{"n_layer": 13, "d_model": 512, "n_head": 8, "n_kv_head": 8, "head_dim": 64, "d_mlp": 2048, "vocab_size": 8192, "activation": "tanh_gelu", "norm": "layernorm", "norm_place": "pre", "norm_eps": 1e-05, "positions": "learned", "qk_norm": false, "attn_scale": 0.125, "bias": "all", "tie_embeddings": false, "parallel_block": false, "init": "normal", "init_std_qkv": 0.0266, "init_std_o": 0.0266, "init_std_up": 0.0266, "init_std_down": 0.0, "optimizer": "adamw", "lr": 0.000845, "beta1": 0.9, "beta2": 0.99, "weight_decay": 0.53, "lr_head": 0.0061, "warmup_steps": 223, "schedule": "wsd", "decay_fraction": 0.512, "decay_shape": "linear", "final_lr_fraction": 0.0, "batch_tokens": 131072, "seq_len": 1024, "doc_mask": false, "train_tokens": 900600000, "steps": 6872, "dataset": "wikipedia_en"}
MLP neurons of a small language model. Each row is named by its layer, matrix (up: input weights) and neuron, and shows model dimensions 170-340. Each number is 500 + 40 x the weight over its row's rms, rounded and kept within 0 to 999. Numbers have three digits each.
A block is one neuron, or neurons of one layer that tend to fire together. After each block is what it responds to, as a language model described it from the Wikipedia text at the highest values.

L10.up1927:575412466539466434531478529461508516453623534504488498499488510506509540572439462539471522474530559517520466502501550426554588551490474551536511513495517455481558486530547490481478423493490485480511528575446556497512525512533517527508530486481480541583526465473458498516488503425490534487446533489531539498453529492493556486510523484491556493493432461512520511477504457497466556531506450607542469547529446454498427546470465508420530469531478476476472466552519511481536501496553487465480510431514588492441503500454
Closing subword piece of a multi-token proper name, mostly places and surnames, often from non-English languages, e.g. Kirkbymoors-ide, Kemén-y, Inglist-on.

L8.up476:507521469489513488478557418602478438591560489544612497484501522577434496522477482504555479486533498484481526518490516554474526459512466510498527499488542456538474482498567478378548551500484460506441498494491479583520473539473566471511535507439532467544512511469538441490442536466488534454512567475503447480441563504485488469476515470517447518535588612475459483474533538522470537534521449438446494501471546582482483517467527532480491422554482471483489521482566499484456470496482474518497469491472519461440500523472
L8.up717:515530416560501470480533459512437475534579604458533484462403509498540475528464566492553517565520560432489509528528526511471494497489451482585501473557561505573577492480496458469483459434477522499467495479425496485489503542482541472487472520540568519537445426447513436513461520477521545512486512546472600531419487490473476516479532476482557475484515543459508505495456483525487516464541513534498447501532514508450476415533537526516499470545470449515489517591469504555527493466538483503606455502529481523561541513450
L8.up772:511462521470469477449497439569505470491512479581506485457511513466498464474482577537557441478500538442561479440455452542418486464468490489454538533506546507447550385512533552574415459576503477521580524452458467604474509530423478512497433452488546516517498500527495528547546476517567546461457578479528448467471467483520510529449533486522539538530531487521416498494487541493531530504575506444512388561514491429439478520504502567499464540568441479462507449581529530476487502507532515516608480472502454536547485510463
L8.up1628:529539448459494519470441503482460451480575576519529528505446571507426528539476522497497553549493448514499517500487563479524505541573518475526509469535465529470513421506560503401521501379526567562489521496443605476507489544513532507498505458526503476551528403526540536450497478450519505423474493460474461479502506428526540501466527491488479534493551520553471512494499587472502509527570564515510482531509473460468455468468476515523488522545512560461497551457533541495572450511527480539478475522594476423427525478468
Short last pieces (e, o, tt, l, ne) completing split names or rare words in lists and tables, e.g. Lord-e, Monticell-o, Juliett-e, Latin-o.

L10.up249:494523468537471446456478484500565429518519533456487539457548450472465500521529531451469486415488482493532516446441493428532485480425477552456541505500504541517518462477473518458527497522494434496578512549543479487543536578547481497511521480510449484513482507392465416501568477542528529535502467578584530529455433470465521474524546480492562504517515449505425475428529508501536538542492486492477503557509503416504558468482473540492576566533441516481501506524493422519477571464493433462491436455508537552437559471470
Prepositions such as of, with, from, in right after a noun or verb, introducing a complement (consists of, released with, site of), plus some sentence-final periods and list colons.

L5.up68:506518464575480488516519501498456521478432645548503531520513532527505522522470473550464567495464504521528502563537517454480542515461448573511476454535498493528548560486477520485489401514436478513516456505475489483550512550443476481476526441509470452532542467439471506459441497439490507540373454517511480493467461460524540492487555521484489527500462557517481538545516488536484491543514488535509471438499446505549514461603511471518511287494506475543471513543466579497470361512532496554551452511534492520551466475530
L5.up102:472457451514540455584459499543479475524504605496513491485492537447532544532479494484477584442506537575517539418451530549558430498456537555578452514496468445522485558481429546390537417559485530426441480530450517443497491529534497517482546493537520504526510447439498448566486481495491458541508480511554472493485466579414466426534499517493546451497525578502487524488487545489513594517519477479502495537556568511467517422555501472455529455485541470520581456553498528536480436435448471578514460444552574508474471555513
L5.up125:482525532486464446506416485486502525459536536393519581435446459534452524494498510562504472468481516494451530514528510494528458436464465536522524412462446468452556563542433501496525534479535455519486497527536443521552507497440525503576432451543519558526493438516521567475479540482531472421493528478499529513392533486510484529512496464526566542496475517460465497489496443515513608464518556441425489470525470390547418459563540472463536541539480454504435501585541506488410495521497499527461540510550546444523488518493
L5.up213:464521479542500452529423540465443505519442562514526489517554514463511532511471550511482575478528509537543466491540543419477488561525453552534460520502445455499525511463517503454525476527498524534489508528465481541416466554476490534555538489507463444549493512491448496450496470500510506507444436437524493488497471554495454447506535475523463468543442582559497521477574488529486588526457509514531513481483504531566512440509500567440526499539516562541510478516470551489463452431466432603471419470472556475554486471503
L5.up464:441459444529528483598505491491433503537430564576464487543509558437457468542498512481466542488559486537536535452453471503526569563464457505449475417556461527498526549478430520469536422504482508469478471534515440560537533538404487517441553459519529523522455475433461520456523525541484462530553464508452594487423510487467480450503513502487449487474542510505457490459526433474438512602539510549566512546472470493485515518490493523479491361458561471498556522571458538457539457505471439583487496509469453463473479467471
L5.up731:460480479478477508575470423485469512587493572488551489454534555465521550517523498509434498508459563492560530469497491478489495435461436509522437514516542503480500523528475547427470380503514518451449495535465470468464504538472509461481503490475492530535564411463450530469495498526515459494445501547517503517408502516436421504500467487480554559489460519539448526493495468464442604545499568523470428539479536505463504422497502506541541410528497492566471520540530514451530482523509517538519453492492538467517519465527
L5.up810:482476546543468462510452477520451437521460549420517487429519568488498470516562521544507515448483563467522535467465498436517434524394484498553503472572516475522550556513465502495517437418479553435459558509455502470510524565529506559465541513555458479500492584448435516468505513562597452534494447482439523443464557410451482467451517543482541479504509581460566450477493513517479537489568534475510500511495513505483516469475539510489490523528471504607456475482435521470516471428510527495537467438481496420503616461544
L5.up833:440453456517457443535493445569468480523516590507532519483463532543496490547501463488558522504541539537504488458549526474492504465436455595542496503491493550471467489466478525352491421505468515493584508561482507541560473563463514502503557476556430465502524440470491513474486493497553516451472481533479502545466521535495492474404491503450499517480506514594479502495522521483556566551476491454458521529467489465481473514514530463522441495535480554516518477512548530486417431513473453537495473470505536479449504486532
L5.up910:491504424491505495617501518527448420465506615476572550452486505528445517548533545495489571479486569525480478510528547487503539480447504539543549453587484488495545509439411510456558490470546463456434461545466491527512554526455459511451511514578527463488524438491477514466532499506498472513480485541479464483517458441500444451457522444475534496479492461469456477410530452528551564604515485498455450530510506458499445485498543442496473430477497512580487487560518534524493466497476509578483497512554450491497537506491
L5.up918:469486484539440449502498498570481493560490613478543468456503565488527494475482466470458542503520550535504499571444533534493467443488430502443462490583582545419531528504423483537499435473518525486487535537500479492530537588501488544523506489482447492571490407420511483492516452522480519475477513546532546511451494446406477424484486485500502491513510492543490520469474434534477561532505513470517532492505488436551454407568503494498477483499460471545478490547543538400473459469498435491518478540533460524532504536480
L5.up1217:499464496502451439530482494571454510571573628501496530539471543525523515520558561470549582453519563533561499543535545454508493494454452521619483506532487470491510531530513468436493440597429546511513477529411533460528472551482466475512505465539545451535541421454479512478476518406486506484400491516524488509488442499540520461408463457522519516502466513534491530489516493495518526517481482462477480537436505489528432477582540507519519338482442484528474523501516554567466436498465506572491470477529509509479537449533
L5.up1255:467497521532494419533486478512438509535491578492583508514532534468510530552528496460514457503485531564541534484493518490484537513464452465489438501548426505467591529491451484468472411484404480428493532529538503487547514538481519481550501472547498491527523419442472551485525486486508468469431548476528531537457550512475414472472483473496548527505495524537480505487567436517459585507506533435566505506523465497555489484500534531518530468504507507475430432575517510514544472514431508569530506510572516471494537490488
L5.up1478:520499475456485473482505501505424444539604519474533513504460536521444421526494571490527594472496566555490538520557602478479483537417473536576446439555526459501590537483481522457458449532452477507482470526586447543548511509441511470465500467582469464635414419535502457486444500482503538465425496515459499485499498490483526437458537483460536534576535528492497494466505508540472535508542487490527441513473468495508489451508586525593462455492566524527463488541551494533452462601457501494476526467470485475526488446496
L5.up1843:503566435538480493531477541505447397530521561470543521478548484537494498546504523565494562512492491509490535560520469458453526539473445560498499487524547488533541501546511475432460464499457474544500471467464500507422515539496482506536499436488463437464534462542532530402522444474482473531410482510520504597421453461573407468467524496491533538451494605525490505501542418496441514521547424545463482488544502507494470444546540545464506444536481562485505478578484517491428513482453490517517422493520503495503516425511
L5.up1992:499460471562470428544479502488448496525460578432513485454462471494465520537544516482445540487500544545462577507522555502564460530491481506576458456509475458469569544484514500486512422517476486537490498500478491489482525576460483544534531489483461479518508456457572509504510491498561436504445527515518577429425523501484506425475487493464532481460462499604505578472454478556537536500549534498514521515484480494525489459507446468534506426497486477537448466547549569531470373505478555555483460454482533441502484424528
L5.up2047:480463450529460467560468415645490486521512642437501490507432547473488543546529507526538578516503567579516502459492593487506497438370468510625494412504549538445518524495462495435488495536466480500525463508376540480630441540496436496445508510516456494507534413513437510442500519461468497486502449569575518520475502487481509475514500522480499495460464521583512614459516456468565555515449479435495486505437473511468460445533492466532444467548434487563473469589497565459451415464478488533433515482531550511490542453501
The last word-piece that completes a long name or word split into fragments, such as Guðnadótt-ir, Aberdeenshi-re, configurati-on, often followed by punctuation.

L8.up615:467473483458493552503499516511488422510515533488492499506448501495462514430501517406513497553496479551567529422471519550510530459522489571528525442510540458512447529431521502479552424559511498493435532531526471510531502515434432469460499514511498485535585547476456541535498427518543520446487577588492505522500522408448459548529533466440524510521478478499502434474482490563542527487599454454479443508520501517532438498491499483536474533490558430527441489457516497513513543456444495583518452476511570492507583466487
L8.up759:503489454461542510591537470517445490505450577542538546534553523596429535476480456454484461488482524488565381459414511504526523509544409536534557437479519523509469533482481554453509431520505497541493506481452419471497560458530528494585444494507451532468511471567506478503545468518513511531546498496577472535400511482474463516560586440504528509503540520593484520473520520526476527534527536499438469552494540442471488442494522546513511518514501465527519466458503524539504419515495538473581510506451497486540497465500
L8.up961:463511533534497494478444480533497462463529498451552555497424500563494528478614472446465488511466460493517486477506565541441558488450468513538500506477449447555486519454477527471517483561485511463469482566499506532545528477431503507589449547494518560481455446484455500454584485503570452553510470553430489511527553474411466461555474445434554461490432508440503495513559512552567573504561486464483445574465442560443448501543519545567524496503523517547459473444528469549509516527432543499482506508472528486541486514537
L8.up1517:469423409474418468481506465447489522426462579495475565505525484539475465448536540544429457489533497580530453533468470460543524489566526526477572452510502551516484583461510555479462477479575523571490501596440491507542516513528485479442540495540496539495545543502430571499513478505457518521515500464476484477443583496485487520565521483415455455473503480459429468519603411450505510571455493504460543527484523484444456477458538520484515474568509517596479445513577554519527446540464537517505453567516489451469516548480
The word "of" right after a part, role or attribute noun, linking it to its whole, as in heart of, part of, mayor of.

L5.up445:483523491446518513490496529497439552518470518498507534476518476599497468525517571488528513499548505470507451450436515485477504519494479554430485518552517440514471499492491456503469549566458534537504554471498483478535545457464448505611532480505483491491425518483528451454489511555547456491473528490478555395485525395557475454555549402507602524506484504512487528426449477521460474465492539475465497520566547521485531440469448569460501500512478469561471516521501472579524478487426477494515534401524498506535528446469
L5.up512:491531538512497461510447512550488501481516512493413555489471473533531533503482485487524500501468451539534515542533519526512533457446435451565609520531510460522493469474506513474472492582532455516565503515557481568502505487456560518532525496494453489511512504552513603449498499513521498559466555577479519481485495415540491446505597473500524568489526531526418452435486475531543503469571504444453505537474526425511488494486538499506491532604430414525482481523602529559438493515562483409478506503517488497519530431496
L5.up531:404540528513498536496466425494443497503496586512485513451516493480478503501523552562474438464464517496507517536449547477516508548418469516579561597545507493488508494485492494529457492461461426568525484588501503450541519568503476552464510524492460579508519508435480485503524514577603493557545520450519452518442550440429519486472502535518510473495502487543562510485489543527519602489476483466466484502501470419511461521534527545463503512495470530511457520455499505511522518507490474518519479535491492401512536444490
L5.up715:509529534452530551448450490482512471555514525468466546503431505522465483499566500523542534449438500471492519547483550534535436488517489587536514480484483465528459487505484523465515477507528498497485470476529452555474516474447518487535504509522498524516512537435560536474505548479554520480521504572500470563511419495535502477473591425510589436491469532613392420537546500530465520520543449491500451516498483434462498493515569548462482505520497492468450540492511494516487484540550472439543421474532539528505531443503
L5.up812:485466501489492520539538461477537458526483532513477492479446520483498505488519517524524533486571488528508483503553515475498461505432462546449563536576527531483503450526500459520474458473488471570517529550493484471517526533515443506541454504530471480522528558542464478480446517555554595428516493539419529426553542450489538491477502519465508461516509485542462487514557528444482512556478496489482527466435516473554459547610584559489517485482454481544458483553468532451454495539515517510683526489539458458476588539537
L5.up920:498482496450488541548502520473504431539484499542537423520496521486513485514524469461527576446475473491505505488490539520454463546458503543540451558538484511507489436518528571484495478424446547511439495527482488435560498475448513506481539464519486512518526499498464442474507517490551502506470513465560524486533402478494457520554554517495559508501498539557586519462542489493522505533524414485507523496482480501508538539496491497523482476459488514536408569497471567496454495530511523405540537499478520508496557444482
L5.up1013:438544469481561515453505479541448420580442518475476585481543454507489499514519545517398453430447534432403540440471546481515497504403488466493489493574425489477486412559461540511491527461473516534504544555461464477498505530480473558522526484524544500522439451504449479519505530586545500496440569507433551466505535481437539456500523508510612453535535504534481452471476504486530582537527506509444556479625471494497486479533502589462472506559425513481478484527510511492516469465496546495484510506471421532483521492437
L5.up1086:487454536514528501532477519451464516554479502537503481499491509539523516478458471578468527456451470522485442498469413523508491487496466521491475444479474477444526466471446553494490458444485440498556528482451446433521503487523465473593429506534516554494462548463587555516508520506490544493423522552456532503532397499528484496534534539471580547485524495486464491496510537464488467543535546507497418523517460555561475463533485533521467468518464447504461566520499509572528464482443516519557491522490501522491501454522
L5.up1102:409492460530518556436506489545502514529499487509482498427484456525548520506541453497507537490450500482592476515481565497536497535453490540571482511470481492442493441541495496503437500465525485461449586525492412520471500552521418520496533546508528540507585600472453527459506483507562552490551529568556505539540454509473570478497618523480596440479435535477524481444526513452550548565532551507543496525493527548484514557521517474517497512513490553449447511484487547491547504481453450431534472542560522496540543484423
L5.up1314:509485498554546524454516496501557528534511474410468571502522465593525500466517493513469509466531515502548457485501501536477439539488460461466512563548480546582487474447575493526444516493514437512528508497507439533532487546487474513515523508527508530500443513491502540511478454488597535498505492472470508449461510449487479482518549484502533577478517486527502402475525526489524507510487482503394515471479516451473514462540477571454506498526509489591533479539557441513576494475500467478486502492492528527500519443520
L5.up1408:509430488429505527521524479517550499469534497466465548491446512451444456553559551491577450470414522485438495481404497443571514586506517518497574506520428536495501475459511543451497484518498465511488510518528512480493524443508500557492571506485524578486452545463473483502493473513531489518561584548502472487577561455466492492507561513481511463472457440561426506489511509542438522562500504437502450582483455563487493610501475484516553483467492465490527517475524549539488497492530550472515514463559561526482474492463
L5.up1457:496487508535514506481512440466543505477516537537463523486475532483486429611550520519524502499463476535485466503492534465497425561480460595451568521545453517478430462464493519503460449452531451584483544553468442529481475553534471532483498481484535546439523488464470476399535490487543479488495570502525479484480521508445499502474528503517493452376472464607495521529453499421489491512503529470461444513452520484442445516582449508539425510531445519474482510573488517497527495502501530470571485469471499503432576522562
L5.up1578:428500449490494562465478445466527569532477462394532572487533500552473497499569489544487464442504502541518539498492444493462543486500446557561547501499507470506485461488514475431492563515458427550521536461442454515475485509482490549480476510554537537507462570428516548470489507527551528438469510579481482425495509525531451522500506489444515528469501461559551510465511515465574453457553536517479428516518462528490506602435536561489493478472450467510479425560514495513567433528525463406501444506486530521511474493541
L5.up1643:429502500441497533459422468530507510493550524509496497518450421513466499520581449483481419438464520482521532486443410487528465392524561460560546484502463622476507493521535525473496548515494473518495564517499567527602519510453443564547515479460559540504407560453466504446484510521595549582503529544540507587518488463510528544584488474497494495463511467498448522479516485489565615514544516508452486526496446478538493553534495501539509522538432543502502467558478496492587472514563497416525533509571508521510509522474
L5.up1784:444558533479519545474504425543507458550494535511512495457420509475456473506516518491479438447474472477506468502525503500524522494419441503540511643505546511431580517482498508473497521525500514468443558487589456490452522543435496491523574447530500500521469560505483512481525544511524495452484484462543481495462513531519585488513526381471549486482487542543537457479525461485538535548594508452514428535533466483445561518459528534523494520538491421531489399553481478539455489496495479472540483514527487504497569519470
L5.up1829:429540443482495469489512498510520528539430569467476487449433524536543556487488554462532560481484516496543554472501585560433507479362395507607461498548460461512497516528512512473469485520516434526490538473493430484520550573485476545491532482523547506506523559482470477500517499521519519530476502503450522457547392578476492454491505462501538511516520530497505456431568463512482613511575588554479544549535544464499548502553485571506480522556428515510449572400559497484482461468463563408439493514580467550467554485526
The preposition of right after an abstract or event noun in "the X of" phrases, e.g. development of, death of, end of, presence of.